MLP neurons of a small language model. Each row is named by its layer, matrix (up: input weights) and neuron, and shows model dimensions 32-127. Each number is 500 + 50 x the weight over its row's rms, rounded and kept within 0 to 999. Numbers have three digits each.
A block is one neuron, or neurons of one layer that tend to fire together. Before each block is what it responds to, as a language model described it from the Wikipedia text at the highest values.

Description: Whitespace or pipe tokens opening a new indented line or table row in lists, such as football scorer lines, sub-bullets, and table headers.
L2.up165:485444512502505427504569505505628470483480443494520437559511508517548592419478502548468520482375483532450493471510540554485526476439481561430588489543536534429443471558419510558470437562501411523408516539588468541450460492546435524563510497332416505552429493497454543513509462595542503500
L2.up199:498545550515470353529419560559453491568474491457417413498580627481501549520473565495567486437525481529443440462631535544556585509438510437467500582503426493590492551523544554519449524508534492575431570578609559494553501484529434439441507425488466437479399449530542447409492459526612586529
L2.up280:513437503438550386485516507496603500572491552508491543403561451463587585499430543432532549507469343585502579491503471551517495501493519477478503573562493470411501537650477439403424481605562524479458464482567572458432499468566553522467569366471411498456500417615430501441443541499532482531
L2.up983:541565546518456391429539568543476496421505463447437505500622458426511426610523581500517510436508522445427430452452423527547568487485481528480502484458558521385496549458382574535466492510482483535441538475594598509457523550524546448416511545481466454491486504495554477441526489584600457371

Description: Closing == of wiki section headings (Honours, Filmography, Examples) and line breaks after sentence-final periods or article-title lines ending paragraphs.
L6.up477:433498513574435449483523556523453542506639430442538565478476469513519457458519562510508565467488588508478445515530438516421500552626505487512516479513454560483531365468473422487500440351563513571545482481482519460449483546454499431517494527421497564550405514470568558472429435534605505482

Description: Mostly the pipe right after a row label in wiki tables (Band |, Majority |, Informal votes |), plus middle pieces of rare words (ple-th-ora, cer-ti-orari, counter-p-amp-hlet).
L6.up64:539517486600387567481483496484422503539474472540505562554456476570543537499477514436510512544504595557425555526591442485527466514499469506433564561517530572447519562450571521527486496467447465580511556585517493445475526410456467530515459508492476515499541440506444542513500490524401475537

Description: Closing equals-sign markup (==, ===, ====) that ends Wikipedia section headings such as Career, Early life, See also, Top goalscorers.
L2.up12:418411445468492457389463514383565554495430554469434439546502514531590581462438480538549375493472471503554463498538463549537574485515496447449529544567494525497527374488570475530536428516586453472514536418478470447489518535538567447479497577525491454553514438478532454494548503586497527414
L2.up269:489420474498578523406572579517608456486487554540518438477452568425552547512472447587473511526487501516554458564534390543561566488478623417379467496599424486562527438481486542492518424612506484555488599508474542520477485505433418519481482520448464551524567500449529481480468461513539522548
L2.up685:501442466397497465429514533527554499434457608496454503564469537533514604555519464532513533548520502507560499526517432572454588588458521434481535547555517502563474394449507491598454492405553590459449570500389538530539459482454544544475491458490501462507534533474645410471448451558500383568
L2.up759:444450535515497453468487543453452482409515543432493409558531387492507497563445455525522514505417491457501523501529414535480530648530516365524544514463514485573498530521475628510495422501503505469483555510442479533530416563434594450519497497483498439512587497421526575332537512484488509449

Description: Fires on short word-piece fragments inside longer words, such as es-pa-ñolas, Rec-ru-it and con-s-table, and on how or what opening a clause after a verb or preposition ("indicate how", "for what").
L6.up838:533468483508502496532518526509457486467541624524543569460381485438496518486504512473485570478505516502454380433495466520450498523481567569450466402520458560429476493605493418503483592472507452553529396444442568433527533434565531535506482484582402528465501417568532524443555457512455507490

Description: Pipe cells, dashes, colons and parentheses that structure Wikipedia tables and infoboxes, e.g. the closing pipe after ±% in election tables, plus mid-word pieces.
L7.up82:605543535566494540462453497529563470580427457490537445595533467567457469530551487482467436490487490495396535534578468467526497513473423464494439414453492563472473525540454558454526395484541500495498522461568571471496534535498482516485524351506486496499407527542438549436459418508474466546
L7.up115:490427479474436488429452543408504501492434482478491348449484409454507543509578515504547641564498458523546504554495492488507675482550470458575512519483500566549477588552541488492506492473446428491518415503548489502499586550432536539459418482610505454554511458572477526517513452485483559494
L7.up146:488432517491614457572531422483593507514544512491511561498522471352461450482593461497513474485524572524564521465608483472486468521416451459456411519517533442462492564515430504552515433541484578541462521510500587493478519449442457388421478443476525548535543514563449557650448565488505500631
L7.up328:498495551538474532507446527564571409416505518499625396560442511439499520471414547509501521536538500494480455475462564533579520511484473450465522491460549516412548557507494479470563481523532565470523521585546564509505519480426423492451509412516417466498563539546539481407507474527436438505
L7.up329:510478394514484486541442452449470441593437524601535488499489488376492554437528539417521528472562477607500543504541472524453598519535565526494462443500359518518419552538498535429591546541436434558492509547587488494478502549440514551557463530443416461549528548551567445495397517501463543537
L7.up467:494483509546474511404458453568526475519474495454452395483536458540463498578549489558471545468477501536542625582464484532451547484416501464426435511553468609548482499512480555552589496465501616578504460462453532463488490571575411452479526454596461513478521471517574498573524529478449511529
L7.up488:445469542619550535462414516528560549528480573535511517465550502549416550499480488467473462512473474552474553498448536473427405480421627533454396550397502408525445598546530571493496489568509486469488498586519515458548521528557443371508549504461477585486435387541486543563430556549472442474
L7.up513:520545524496474575480496470451500475496551520432417453461471444518394483467505562542531493498473572603472468561472473458491524569463446416523435531417488475542458605506400497474484468447466519506477549437477488477461483528542510538480492466535483419512446506450501415520519540479416586509
L7.up713:475440459589508507406497503574510575511485520560500527514542495472431610608491473477471494522530559523506541462603551489461425512579524500459531487564430556536461588546539519432477408517487498564399500415461493550459471475423556442568572507501492422482400456589463509445598489588420559598
L7.up723:510443488496442629552508520520501507515512596450599486538509520613420472530512466590487615430526453576475553559461595406476512519585459511456444545462620486422446517463435527435427463533523446551463523561560500478494574505487492442517473498502456467514515478517496522413448530376466485521
L7.up744:516472452504521483505536486519389545511542407527485399517404479527371502521506499545493579527484487532481521438525448523526484494492520554418448504480543596429464566505534521487442454533414431551488561519524404453572564511480508520484534443518407516458464437419457481554512478590476530523
L7.up776:498472546582490513526500434423526532499466591497506430522592566539480535459518586455515463429469574576528437444512415521480509525460419447566522431490548559594478492467433492512557575465582545427624448415518642497488518526484559525478452526524438499605451475388593474474496559483454567549
L7.up811:556440534551426485528431621473457548449499502549464464531437542575442561452549515521502497540548510537510529471573494487439567461548546470488472524545493499513462457488527521533494397494458387517497588427394433471490557610429552552512534470531576528561422466512386462574524474422465496477
L7.up860:479483616462532507483492557613523460472553514454499492528435536534478604535579494477470479497600594447474466579541565470525443433488446598544412505504459472430425586489491472555533527559508549478495475550513437536424470439538531410479506558541486469501488426543577501505558467447415479493
L7.up919:543474510499522414510515539483469553502459505503496404529542442501494452460456425492555487541599528580562434532586494547523542579505474500478503529457527373490534484529503491371584394440417506477496514477570525504522531487458509570440445556600469580471510460388557577567452496538482522450
L7.up987:489544506475581432435504502559532469485501515459464452516523555468496510509521510543492449547524528487445576487522500428535603547523464452424440573517411526517461581485467519444586483533399536471494482467501506570517586563469455469544478447524464467455460487573483460432454511449516413523

Description: Short word fragments right after a prefix like re- or comp-, or starting a split word, as in re-ma-ke, comp-ris-ing, po-ultry.
L2.up144:397560491512600432528437529540474484462474539469613480469522398529560472530442607606490575520501552473523410521487442489519414499499604463530578458385425530614612491540433557465529421482540496464480575574540505493504513511453535561532537491427515440504457499486480461533455503487545563415
L2.up432:525442574540496483455550581506449388470481521499498510533524468580488461536419480509558530463516520455578519505471525486442433458485532454541517409488492578393541520483527433461479455416413526463553541466516557514509548474430542515505506501607486425468394529617476467522536450568613473487
L2.up462:477491391612474485414550473434476486606417521524565462495442553424484454550476483434452494456538593488502491524511434459423458490508564505528475495465609431447474487567566521470561563465491561455537554505475552519418567421470537518381451493508537438444456527443516491547554564530514492510
L2.up632:420446516544439547483402497441459437403429428510496517605474485473573462512482499466456484544467474422474537502485440460497469402518428490445435462535471577463525574398496534500568531370543472429515479554548503556384335487477473469601547429463555551499559522497456496456568537487503492480

Description: Fires on section-heading markers "==" at line start (==Description==, ==Awards==), plus infobox colons and table-row labels in Wikipedia markup.
L6.up845:488471471493444588411527382543423499536448469456445531601580477419597645549537499527521432530478425499502467446534435543531467557466461489493614506440501521572508489424506552478465501471467483476474549571542497522553542483481478469466562465462395526516470584546518477397494544575457541479

Description: Closing == of Wikipedia section headings such as ==History==, ==Early life==, and the line break ending a paragraph before a new section or paragraph.
L7.up35:431483517556417430557569541553465579522628425352562532458424392541540492414574533487471477502467557561456449528536424490439569574562485459547469459528490494458531414528500439437468433461507568596573468465526581500442467519417514394476495542487493516483505496495577461436467458519575482458
L7.up58:438501445504467453547442451518511480438574503505554539549491469466547447511610433440533553506483432577505504533547423457522468502615582492540489455555491555518448472530565451539494513456621513567596486463508491468449467504450507473528438402419395514519468454471472549480445460415504446538
L7.up277:517466508580474499554536599513482510384575488492523568515497485566525513496501538602506523466457511453504473445529477485395625461461559556501466552528423574434467417482450490509492440376442576555574491484557510504509476562486478525533449509467468451550547494480561504461583483536464505386
L7.up279:490491480579495439475422551476425487535638538494489535459444433541486528525522513551511529599452560519474427472429487533483580537597568387474461510473451552598488424475497540569440477407488438555544402454504530480470503496489430428413541495565456563545445456507570529526481499480605362536
L7.up332:504468466526465534468509511487407443590471480594490502539508517460468511495475439487527562484463426502507526527551454451501581553577555444419454505652506595529517463487532522595490505442524548520529484454420465524477554595468589526501428541538506495418541479518572521488445512419444494478
L7.up344:441516455531429482460513455484495512545528473449505545453571421517517444437475570598477456471478510495549500494522447522626538542510482444518518542581534519494518446469506459500513489513508567483578552556477386404451465523477510464513543509417453460539517583489532457474392471567525432503
L7.up552:476405536546403479525512499561451527508655501432512513479415418532544426490527510491563541520467572507510489527496466536435508549606445461457525483524564511496553395408499452466489474429582538517540380558503545472458469460491522429480484514540516539504448442448572546486443452472624440485
L7.up589:342535458623476434491523511495501440529575386423484530549426432540515503524492541457487478472501572516513475486579535539466526576511369424548479385521534568527484507431504416481515463507494497568530445554563523508571521504468483523484455516518437485539389512556650487574500503574452396484
L7.up649:430452481537424487458520456568488396489528475388498460496464564445516504476445569510545468508502567530510510444535515501443458577529536431532556483490501588569488435422571374457458443473524493503438545515541539480555453373527569544458549455537467452614502559563631482560551498663550503471
L7.up700:409451499526400377571529518453462567588621498520482438465449428537517472541496517515494471536539625520427441544522482521397490633576570497509473471541510611543523429493566459481476447441518500474617441472533480541451462465503475437558431562480502501517505375511538477514470460499560454503
L7.up820:402550495461551587478543530495509494487594467552435505470479476450494515509473514514529474475561562524511396467545417515456521537579532527516501494479436535484465404502482543551522418464500470537644527615424494488474506557474499450521484465470417473559561398514611571530411556540514544423
L7.up865:488549486543496490528510473482512509406644492440520524476478527509489496526485581545575495500529481518481485488452489504429465574643475388433520500539533453435550447458542455521520507540535486512584493487540526374377453478416548546607513485484497456499554533511487490535428406484533537497
L7.up941:513497442549520524533416457553462504538489516529539561564483509540470570562557568568562511475456513524511454459442499519540487485531455653513472462540554437442508532575405499456571539462545496526455478481476415554521547548497443596491446490452515546592457524368606406503552582443467560548
L7.up955:500471460560491476438494403568537504484534491403482540508495417536518508453544434615483495533497495424480443561487521470546612544542476478397483500516577518518545440513495484495503484467435569526498555589479515551469496522467447486579485529551398486541510449488553402450539526513563510398
L7.up982:455459477516479484501496499466454547534555407500577495527488415525550495446527534502573494460554545515524416469554399558509500491532474425484546522528504520493440476433538466479420391445528516535491495514520547488427466507578450434567529463517444494512389446443532459535567480459560484515
L7.up1013:443412506494515425576567573471541501455537554479608538533513460434465525589505535575574438524577517574412426526471389531401449526661488491482465444507477465519400498475440500457541458429511435524593447438507513423515459485515488473496471454538408522532550576504519550496477489479492500487

Description: Mostly the indented line start between team lines in football match reports, and "is" or "was" after a lead-sentence subject ("Monroe… is", "Calypso" is); also coordinate digits and table cells.
L6.up287:525475473501555513470497472489565468550480498577465364491504513430545555470553473430461516559455499458467486507525519442439463531535472571549397467581555509448505530538526481441424486527505521451450436495590647495436510482495429566476466523501519574611421410542525488555595485546444565485

Description: Closing == of Wikipedia section headings (Filmography, Honours, Demographics), plus sentence-final periods and line breaks ending paragraphs or article titles.
L6.up164:423440505569421459493479557560437529525645481442563508412461482532478449433548557539505568474467566542454465473523465511414511548560543518495508493562463503479571318418526418444549413399531517522584481504502530448432483536495497466535461507451444584498424502442526549561487452534614471466

Description: Row-label words at the start of wiki table or infobox lines, often ending a label, e.g. Bronze medal, Passing yards, Registered electors, Time zone.
L2.up352:542512455423452435554435458516434399522501487568479549455532571464554522560587429482427432538556473517550364598550571562500501451451448492421452525523434526537510479445523492563486478553449539484513591495506447522586532474546579493459499459559434501583454496468555541514552480466599456571
L2.up424:503519488582522435573453564514467447490543495553522473596507488480536495544503503489415534495510498513548499493515492477475463569402449423473455515457474489566550472523551505588494408473560577538496559601560588633498486509435461416433458457513534512550465510461477398415531479547556552497
L2.up555:594557471520488415481448529561443452523576510571505538550550599502558579542526457472436539464520515504513560508573413457463501580485477557496460447463515514526456588434457543532576536424481450471392592473453536465451526493438485408436543550466518460527472520488491538495455478532473521648
L2.up668:525468402488563449488448487600452527581514475566553558550563541506511548595473516541528517485552514515527448573585554429508598519447502450532503534493468529519522538496574477538440439562490585517469569478537471455466414577515488452430484486481498492628423484445506514565475499510566537571

Description: Closing == or === markers ending Wikipedia section headings (== History ==, ==Early life==), plus table separator rows like |---|---|.
L2.up39:464550465480468423438421575465507459520513527469439548555427528518457540506564417563487489462464370430473532584492541484533521567550526504509449487526522486562457492469496444589557541440482427402590587433455480522410552589491490593530578496540528426422536579564566474476489541516523508417
L2.up47:527492555436454522382504474546547464433397457550475407573410547457515559537458498516514570538508476533497435406471422529441508548589575497463544529528538397513456529510490567492516378483472520478532626521522513592497489542444503534494511470473542489502676423555558530545474488520519478529
L2.up116:448452494508527474432550586592422484509481561451440494517511518448450540497528485495485436467384466462477411462609540507565397587498597500556579463529513462513507479508462433548559410429466456460412533500490515437473445571488509523419563520465450494506445525481513445408498496549494527500
L2.up137:470478507554546423475460508478506466507391501515472543535495511435548533499493473506523413523520499452592609519497513581408549540477604496538506450436476489524461497511516599521555489554542463525487537471542490483462495486481544555528486532421517402426546545469498540540517536555571558493

Description: Short second-syllable fragments inside words split into pieces, especially after a hyphen or capital, such as Comp-il-ation, App-ro-ximate, short-li-ved.
L7.up46:495536475543493427546513524445468463450497451442537458507498450548458587504446511562414472528529519477488444490438441617586624442523459593529504529489535438382506525519575528500554492512512483532554531488496457402484433445396394481511448450551474391510498491546474568407516523548498518416
L7.up49:482528563568540537608523482613506475530495481494562539491487465562618588576516410516491562541521452488499491493424516491590499596514578414468392489536516529444546406498505444543500458487600469523449437464511465555482530403596516479479531509381489540499461499479534472587529523578470533547
L7.up89:481475443528514525511556492517591546534539552485446513546480474541492526467543453521419507460629445463434544445401548455519475508518514501519577424572583493530512491460581353518540528532520542459520436547394466454488433498438453569413522467542453568565508509573483507453534463462491580507
L7.up94:474382496552475446481551605450490516548524498485514545477440473442504390466510498495532476490488504529453536519482548502516519553518412502515412526559487507573558543551532607502505531539518456444501491491550552556420554547494456542457554402578510389469396496598518419511575405433413548453
L7.up180:501502594513514449623446547447482487493502496500523537458504434436568557435580472506412454494476479458539489499518447500484476566476463527469504490501482552505516617532497562532543441482368503557528476533427516550474528480518553488520460471551566514440490429527556509593536430461576487511
L7.up286:525460467470512561521465502486499393530483453458530439494452494455560567519504504565436542398457450528533501458460521476415560595494562449445375454482442523453444550524597464473467508516480507504479463437507461486510446546456496503445491558510589389474511510482441477505491403458561534449
L7.up310:482546582548594592501556506520462495355573496504632524420462548495496502506485508560495547531531449462562509441537501548522504429511506570452507445564459459437546473623509470413527529550486542467436468501422514520420412447495491591533554466450492550531505488548459492475459401490517501474
L7.up325:491448461607451535545460467524512506534598579509515452527494520497539516520456507567507412478496481475657538453554554445546467576494565494450497434516469496397532457479554548518483415565469529484478375470555548549431453489546514491458525434552467452460480488486456506418479573513549516467
L7.up378:432526467442482472523489457593546526458547463492452474539468526391496477509533495547565425582496449529428499608415580463593542427420486498548532478527531510515434472461531535434498549513451521540494504465479555459451502491397418588479490526545505435495458509550467503459541468464579470533
L7.up426:471422549430537467519573522527389459511521501471596420532445501557478492428529495510474526475469506581505444464546566469504444524489501491482521564512586516498504533541519565480447508478388515525606464608540647569485536546559492554486489511478517452410473497434466496492558495469533442443
L7.up518:528526577400496561484496457508446464489539505514515481453523427554535561471456524558566492494525497503548468520610529575504574484465464439494448400580520574542589627495427515485543509547593508504435423475528551494508473455489520547453514423537542504470458561516593533535489522470595392370
L7.up643:566537431516425566404504481492492473446496474506523465543423515460524521483531613496533447529481518560556539563475513448474524474446441559520376507449474478461503490503471371584511447494451471559633418507488542525517530522549553459566521510440464497481489549478500553487594517444570406584
L7.up697:496523514506440504501654550475517498523520507424390484463568460529543519511517491552563514443453468556465582527481489476471556484473447571470483508420438418507504542561516516439484453590403541560465522434460455481584448522455598427388492519558478458518580506567437494443554394538451512514
L7.up737:509515448419573601467453575488429399493433477499540527480415470496457539588493452541472520492471462419464472506418524547482411461442528511494531519520454610435502486549472516425513481592487429482494499543485595504472552461522492462555555593541517516490412513552521526469595600457433504404
L7.up842:522469510574536436538577482536428504520462472437523474398440489462516575560504529397516523358460521493578582388491547476576448505544605540485508511553552497494543574508514442550558569490510412493579557503398546482526446495514459436557625505507496461488467520516433469517409476533495458528
L7.up1006:568401511540461593517495568443463553429537486569624432518464513559497537453586515454423489517536505505484542513467453486489438450555569498456527498541445464512510490515481575440525531570489467489542420382451417451537561458595496537558455512503545453523409489562447536510401489574601545523

Description: Opening == or === markers at the start of a line that begin a section heading, as in ==History==, ===Accolades===, and less often the http of a URL.
L2.up219:517501460516420533434585352469373478484486532489461526483502465469619553508516495473502549475435456458481469607485572558491421568530539539419481513506452453480552421436458530439354509466467461518530437455514518553536390490586424579513477577510473472519499535448500487480497614500541564456
L2.up895:535589406518566415554516525418545561548596507537485553480469475477459551554494434521465521517520378457487393511488542587469498516501419533487422504517524496511521529541555549466416492491426542457535497550505604415451470546556473418466543430548457478549439400479462516523518509515472480426
L2.up955:476444430477508566537541562510487472521526504494480586453529467491535555577537501447460562464526503538491512428544448527495429557498462527546542440560543406498560380517495463573500550429418559554530414462439492519542486505549500424460531474553565524510518497512472486485472491568505435436
L2.up985:486490453470541429522544531449635527502550518607519509561573403483570565522493536488531488535496484454530573434520436470455578472561505459507455576416519522524482479558547564590433489598465472420464507402551498494449479493533450531502549505515456513403455533414493496497454515496515476436

Description: Closing == of wiki section headings such as ==History==, ==Honours== or == Early life ==, plus line breaks and final periods ending paragraphs or list items.
L7.up72:500448502482439499589453575625417532504644579507484511434405475461554491445579455445576456460454591501415465507508460549529455520563470450512448459570488567509479329479494485463522439483589531487551523485555580466470502566547481570444518504613430575542424504501564615550481472489574395502
L7.up305:511554460540580450620415543528443461518558502555542527480493530520467545487655634505417489413476461566543444475546467475513436481493508510474462463543531550480551497535485495418440470531547503430465533519558545501506524467529498572446516563394514558456519508564525504422573582484464499542
L7.up386:434547502538414489535532527506471527563538482472498484419452467534540486465558512509428562482540613451487461464529454523488480465556448439444541500502478506594458380448440440495473470496532504557517409535485564410490540495450540478514529533537479455461484474471515531531440539514519483492
L7.up421:497477478529464464538549468620429524482491454484505520520499498557437479592462576522482581508393542473427561468533421494465604475528520426408539469531505523482478409456470520437428388450473473587467434551463569497470552552505510391416434402509448454509419508553465462488503509423536491494
L7.up464:494594427583496578529543562511476544571447522423525455475455489538454461581557633483536512465467534425497534526498512501502630482535461534463442492488527515525502526461472439479340468486579535540539467509504579501572642446438489514511525476494579473459490447474441506493525462555543418450
L7.up511:443532460474436442549573539468434569520582469514540446421424425500397465431503514536520523508466474531532517481557534476435470506549517479489522462489540560560466559434450488524548533472510500517533416551481564496513466548506398454393438534568461604480405502501436535522493496488595488529
L7.up526:506426586473471471522497518534422478439646462474561586519438370455463488560445518534433496512452461506449513423395517538483449456546531470487494563469507508553491366469538482476445445424530563518528465509504516540467469477407487568539465507465512479485490386555505507523454470439569477539
L7.up540:407464455581426420531544517550443560528574455439568539493474448507513460445512515532529547485551584516460513533607424611462467542556485476502520430570502465507519267502531419434455432412586537493588470468454564478488478453471485383479515498539448511560442466468540532446500487519616466505
L7.up558:535511514439503473478631445495484497546516488410475518510520475543495449515559482517507447562524514601533588460465413468385517485535545388433464489465602583558517429395558451563444451511475533604505496507540511491453460594440458466584521444524527497532532479500503512556414465506493418587
L7.up578:474470476601431428492484535504484487604570492411561491521416441515560448445546479465600525474523520527427493488549451539453542548540449523524526431466443523453504296460505473469513355456521449519547460532550543443457532465508499459480491520478408533508461507417534480413458480467577488566
L7.up590:514459542524418403505492414509468516510550512492538533543429478472490478558447523469510549510520593446428478544513497506465554482597540473521506511464502607462493476459489451459526502428496409545550528490561616404450510525423461564426510466443461526594445468518454542541433392470557442487
L7.up840:456507521526421416532503555545430562537613451451547495478436425564506424485511523537549521481532636500474466511576470538440541560613499482491509467555492510510501357489506421420502437404573522574568453517494536492459464485452462422489513523526476522520430474480567509474473467480612468506
L7.up855:439523468558415493481622529485431503539659468422569502522459532486496476483611581480533524514528551492449517432454552552481530569587414450543513450498472422496454426593469448483544511372595492554492471454532547473586544523522476499428440554477550490578461483570608443509458487458547568543
L7.up882:408470423519555403609505590448463517526449383478460477488547525511490515468514466619563439463552503438489490508503456560520490582484514551406447519529449578470457431473524451439465479567442528525467520467457461471399635516531502505579479473521460485557457574461344485423415501435582531544
L7.up892:394424512528421451537478497534437545482620459487497463421453418554454462471529580542515467498532575466429447514535467505407517523538506467490519495561491498542480387427555443522481459436561474517578510424542527468465508515497457426475475489460482496528433489534564493512409461533571459440
L7.up922:512454500518503401562522507569421450518568501512614427487572486450447468496514487552500534470486491524495574488574526508504473511538407525557521503485529563468543334444559496456581475436589464556588466522579476545493403488438471611535488464551531485564536455549481447553537498396509531504

Description: The == opening a section heading at line start, as in ==Premise==, plus mid-word pieces like the r in ter-ror and abbreviation periods (Co., B.B.A.).
L7.up12:504578510568462584553468523503444559518491401484512529481510510512473507558515486452444453470546471481531532571598523509533397521528491491487528623515491482371498411534581530511463529440657517612494580535487532479531385481503451460514528524464496384487537510603451504457518461444445443467
L7.up90:450412631495475533441486586457508394503487485502603499421513512484493537508580489514484500474553524444440506428574543481514540455461515577462456537493485431574521422552423483468453508483530563576478479534610533546457452502385499504500572456460546527450467440482580463370499540434472566463
L7.up108:469515472526500453433477530463622516562511533536558521537585590579547566549530504463492522467493478524493474521576552460478520491469472508553492436446465557557532482463514466478521545401625499464454552533551609501534461515525422452468467546585436407507528557553447559514482541456458511449
L7.up111:598485489410449432510490442509514481492450496543506540544465504464536522562393611483538547444492570510539597389507466527417444478521549535415503501473497495553482442466604566455512490486593543503451537489570492506493499573513484476456510543527474471521545482422568583432607499481470479436
L7.up118:535539411453535561475488571501470528467413421483532541479502529519505471533457502445528387516519524592523496489601537472518520534501517466483570378490482561530577394442508491474510511457459500517570593518455492567601449509479524492478496550472490445516453512609443553444466501464544505490
L7.up202:479499599582472534513459534561467511404472489592521530505459487521435569590423450460496567469570524491549465528456552332516418448474460577437459508431528440524445529550565529509472533567541476604542481453640549600518483544502559495495549454569470531533522465548480422432552442527430453535
L7.up556:417482516553534493441540555514433487532400518457564472497513488537481540508489560514434490517499565442484515520539558588517475508555466510506490440541484549520437459514451525413488503347565591513381472500534475571520494503494460504494493450521480648524590514482522532486390440468445514492
L7.up612:447510496482572548587497520510438464572391405596515463478442461486528502553531443527411389445576458460444500454507487523564443545499510471506472574462505547503412415456498463582523547439433431473501547594508421473430440495525517495496467557409449522498469580500493514404499546556450487419
L7.up677:470540520505479520577474522534534579572480506542477525413460479522435340514547524480522529464542498455534482553485589469498580480535501521469552589501628497404536466505481477487484528504564546573382512544502512448519471520496525553492463482483529423449492423409477485481548470553446488481
L7.up793:469410476513506672573475539542513425528454509484502491612489478499496474503593589419475551376385498466412554544523480474501514440467480483406392504415558531522415556508478480531524524392595551561504505460384559477550477532506453472614469472508607486422495554451494498507430462412440571549
L7.up836:540534529482560554463527486398433552559463596552500531460484473498470480506586611503536449507540458421534527589588429548500474457554594494429509521439478438506596433512488467481476555547540444458511482560533473527486516573418542486512471451472488531554479579533464484594585539575471591523
L7.up862:461530513561479488480558588531463450537481489581533478512561450523520480496481458567513500564483434545500420503554405463457466501531478555469403498486572445486544449517522461538460617506463440542558446554581591478448550451559461533460545467416504508483451507572385564535606449524448463554
L7.up907:525535566423490501642504468519479512504502578561502398424493437528496533483526482514433560461535515555475588509484625473441543529523519565413428459457474466536555491625461439525473493586521482542518518585457471527476493595537552431395462475565453441549554568563592487521576504541489472471
L7.up936:523498523549478534492540490544423470485512500603582558498500475444481552475557568544458462538602526605439492477467467483536397473502523506409454529490521496422447470496455575410532545372423504526510515609471538415500544489469525478513449506568473473502557500578431502453502520507511489473
L7.up937:541525492477452527477430595537474486448545486499473455567495472501529575448542640587437519509456570480522521517441527442470502526521575485431497500542565444552438502472564509547577402456474508592504449485444528456441549452498482476468430459466497640533493437452568472578592500505466467513
L7.up984:496470493448490578522545415556471465501439474512463568547575510456582478590485465498531575494529421514465492513579541417436538423407477454429527571493490547450561503582433517448441506464510437481464472481479478516377566527509616480468498448445585482513537445509476562564467618469476458413

Description: Fires on is or was right after a subject's name and birth-date parenthesis in opening sentences, and at line starts in football match reports, tables and headings.
L7.up24:536526532549476468463393445514484522478512509503437445529504469515588535488409575405576511451462465453545558446501408608560633550458514504488479475411462538588492421459416525548443432509595598428495417520457470563475548468493448546485519517410560587471453512459396421473511419551506500541
L7.up83:496388552496541542546453521481505438506506469585478445528523557476569540460483504453537522488535533399454572493535467390525436440427497521449482564499414535531474446470576519429515477529593505514458482454534551578465534543481401525521444487426479584487545453500495468470468455512564489508
L7.up106:550344504515476498449485570553395468516498483525579553490549488496481515519532427482479438486547468434509558550556483518522490476549541500554531518503451525522579546502492491503480524497563569503584462497416550453555473444450357517469515427420512482643500401469452448529502516499506566472
L7.up170:358578473481477508467501509552490478449562396451510496452567468555492489560428575498503501385505424505510555524536579614465531489554469479410490395485553484488491558419591422559500561516479557509575563563500483391433640542592482613539481450516490568500485433456504512474518521529593534538
L7.up185:525508586578503543492435537561492489493467423551510494450524464495522512504503603549520458472443481576486547558490463474544506493447419529504428583559504522601568477560535544506473567503625480562440572389432533596554433468481413572358444538520464501578445462530552470524485599502411538537
L7.up235:513518455546448530535514459412466429476457401437446541544558494508555608524436514554471471475469336572498415526569475530480516396488578462487484431510488561525503467550411513509497472626469527554469473490542488459409558513512472435409440425450494486474412487485471573537427432505539449533
L7.up274:513469505495541519390576407544518575510450480506570507489545431471455499483465437518500485488513453540442571485532494496491489473525502454424374448484496434457537539493522349511492529577511541459433411506507523489487487594404468524493546470494562435500483453505466472531445438445469631564
L7.up473:549524457430481432439642543482491442536469532490521498542506446530487451512457500520538522523466469511424461383470486522468509425530567558543531474544509493458446587429476522456594478598559605493450494542474567495514438540477452441536579520503501472578443522516512492500498522446568504473
L7.up498:435478487548476498524531560594489530551567441526451424465493528489538549569389435475528602447497480400493447548580517507438444526440536531459549504434617501458481588532516503517471532386538566559545469568511491494521528400503444447495597547448557467485448332530563526490485529516519526562
L7.up512:506577499513558407488509471510472476551541554594527496481638504509533570543514505475492569522391454423519467520622536497476466486452454542476584448479610479507533480415510428494482431517519501580462503513514500488505530481498466484571475509394447462434445509529514480470437443519422428572
L7.up571:431578469572466470478466476508561528435559473424558522536532495482539575548465518487436512504503429464557526529509466434493510494520555444521410454526467467503482510531519433460431493649498521594516433525457462497538486537527511459396592611536435505542488537476494547537509538530572510441
L7.up847:478457501477495490472458403535500563571485450466593532435478458500504539522534565520534540554477483537502341526581493533544527450518476568476381522590418486516557452569548326542481550516554406544518430551525569472527504532428451542596518504376486535547501430434523441488470529497451499499
L7.up923:514479486605438442443492530535477505473532561545508520397550490549632457559431485459575478560479447556446535438554440504417463577491515463561548492516507471459533527428424487461500478465473532574476445524516497537579616581439432479494433507418413521513378408468518508475451452572540520491
L7.up983:528410542509468480566521525493546566550518531519485499630504563408544555420504461534454546459456392507591479470582494471606445470510557536514475473524477545506569532578473390505534558461459520420465435460564598472495476481527475469479454496408518431522579445520493426381515424562478451594
L7.up1016:411549564515480509429511536490554495527474460532543620531431478530560435488444543460423493426472454421504504492443470546475460462438481409517455423461460639466513582499563446473410522495519552507541445548474568488527510522538543572585519420466527540458540527516548609459513530551451490407
L7.up1017:372518530564453356526549497499542513556486518550525511492469450460540451515424463498424458434507406484466539450602449527528561544503524490485426499511517543478481527542533580491562542580577515415479437586549572531531533477542410480422606480472494527479516497478569447446470538421436504550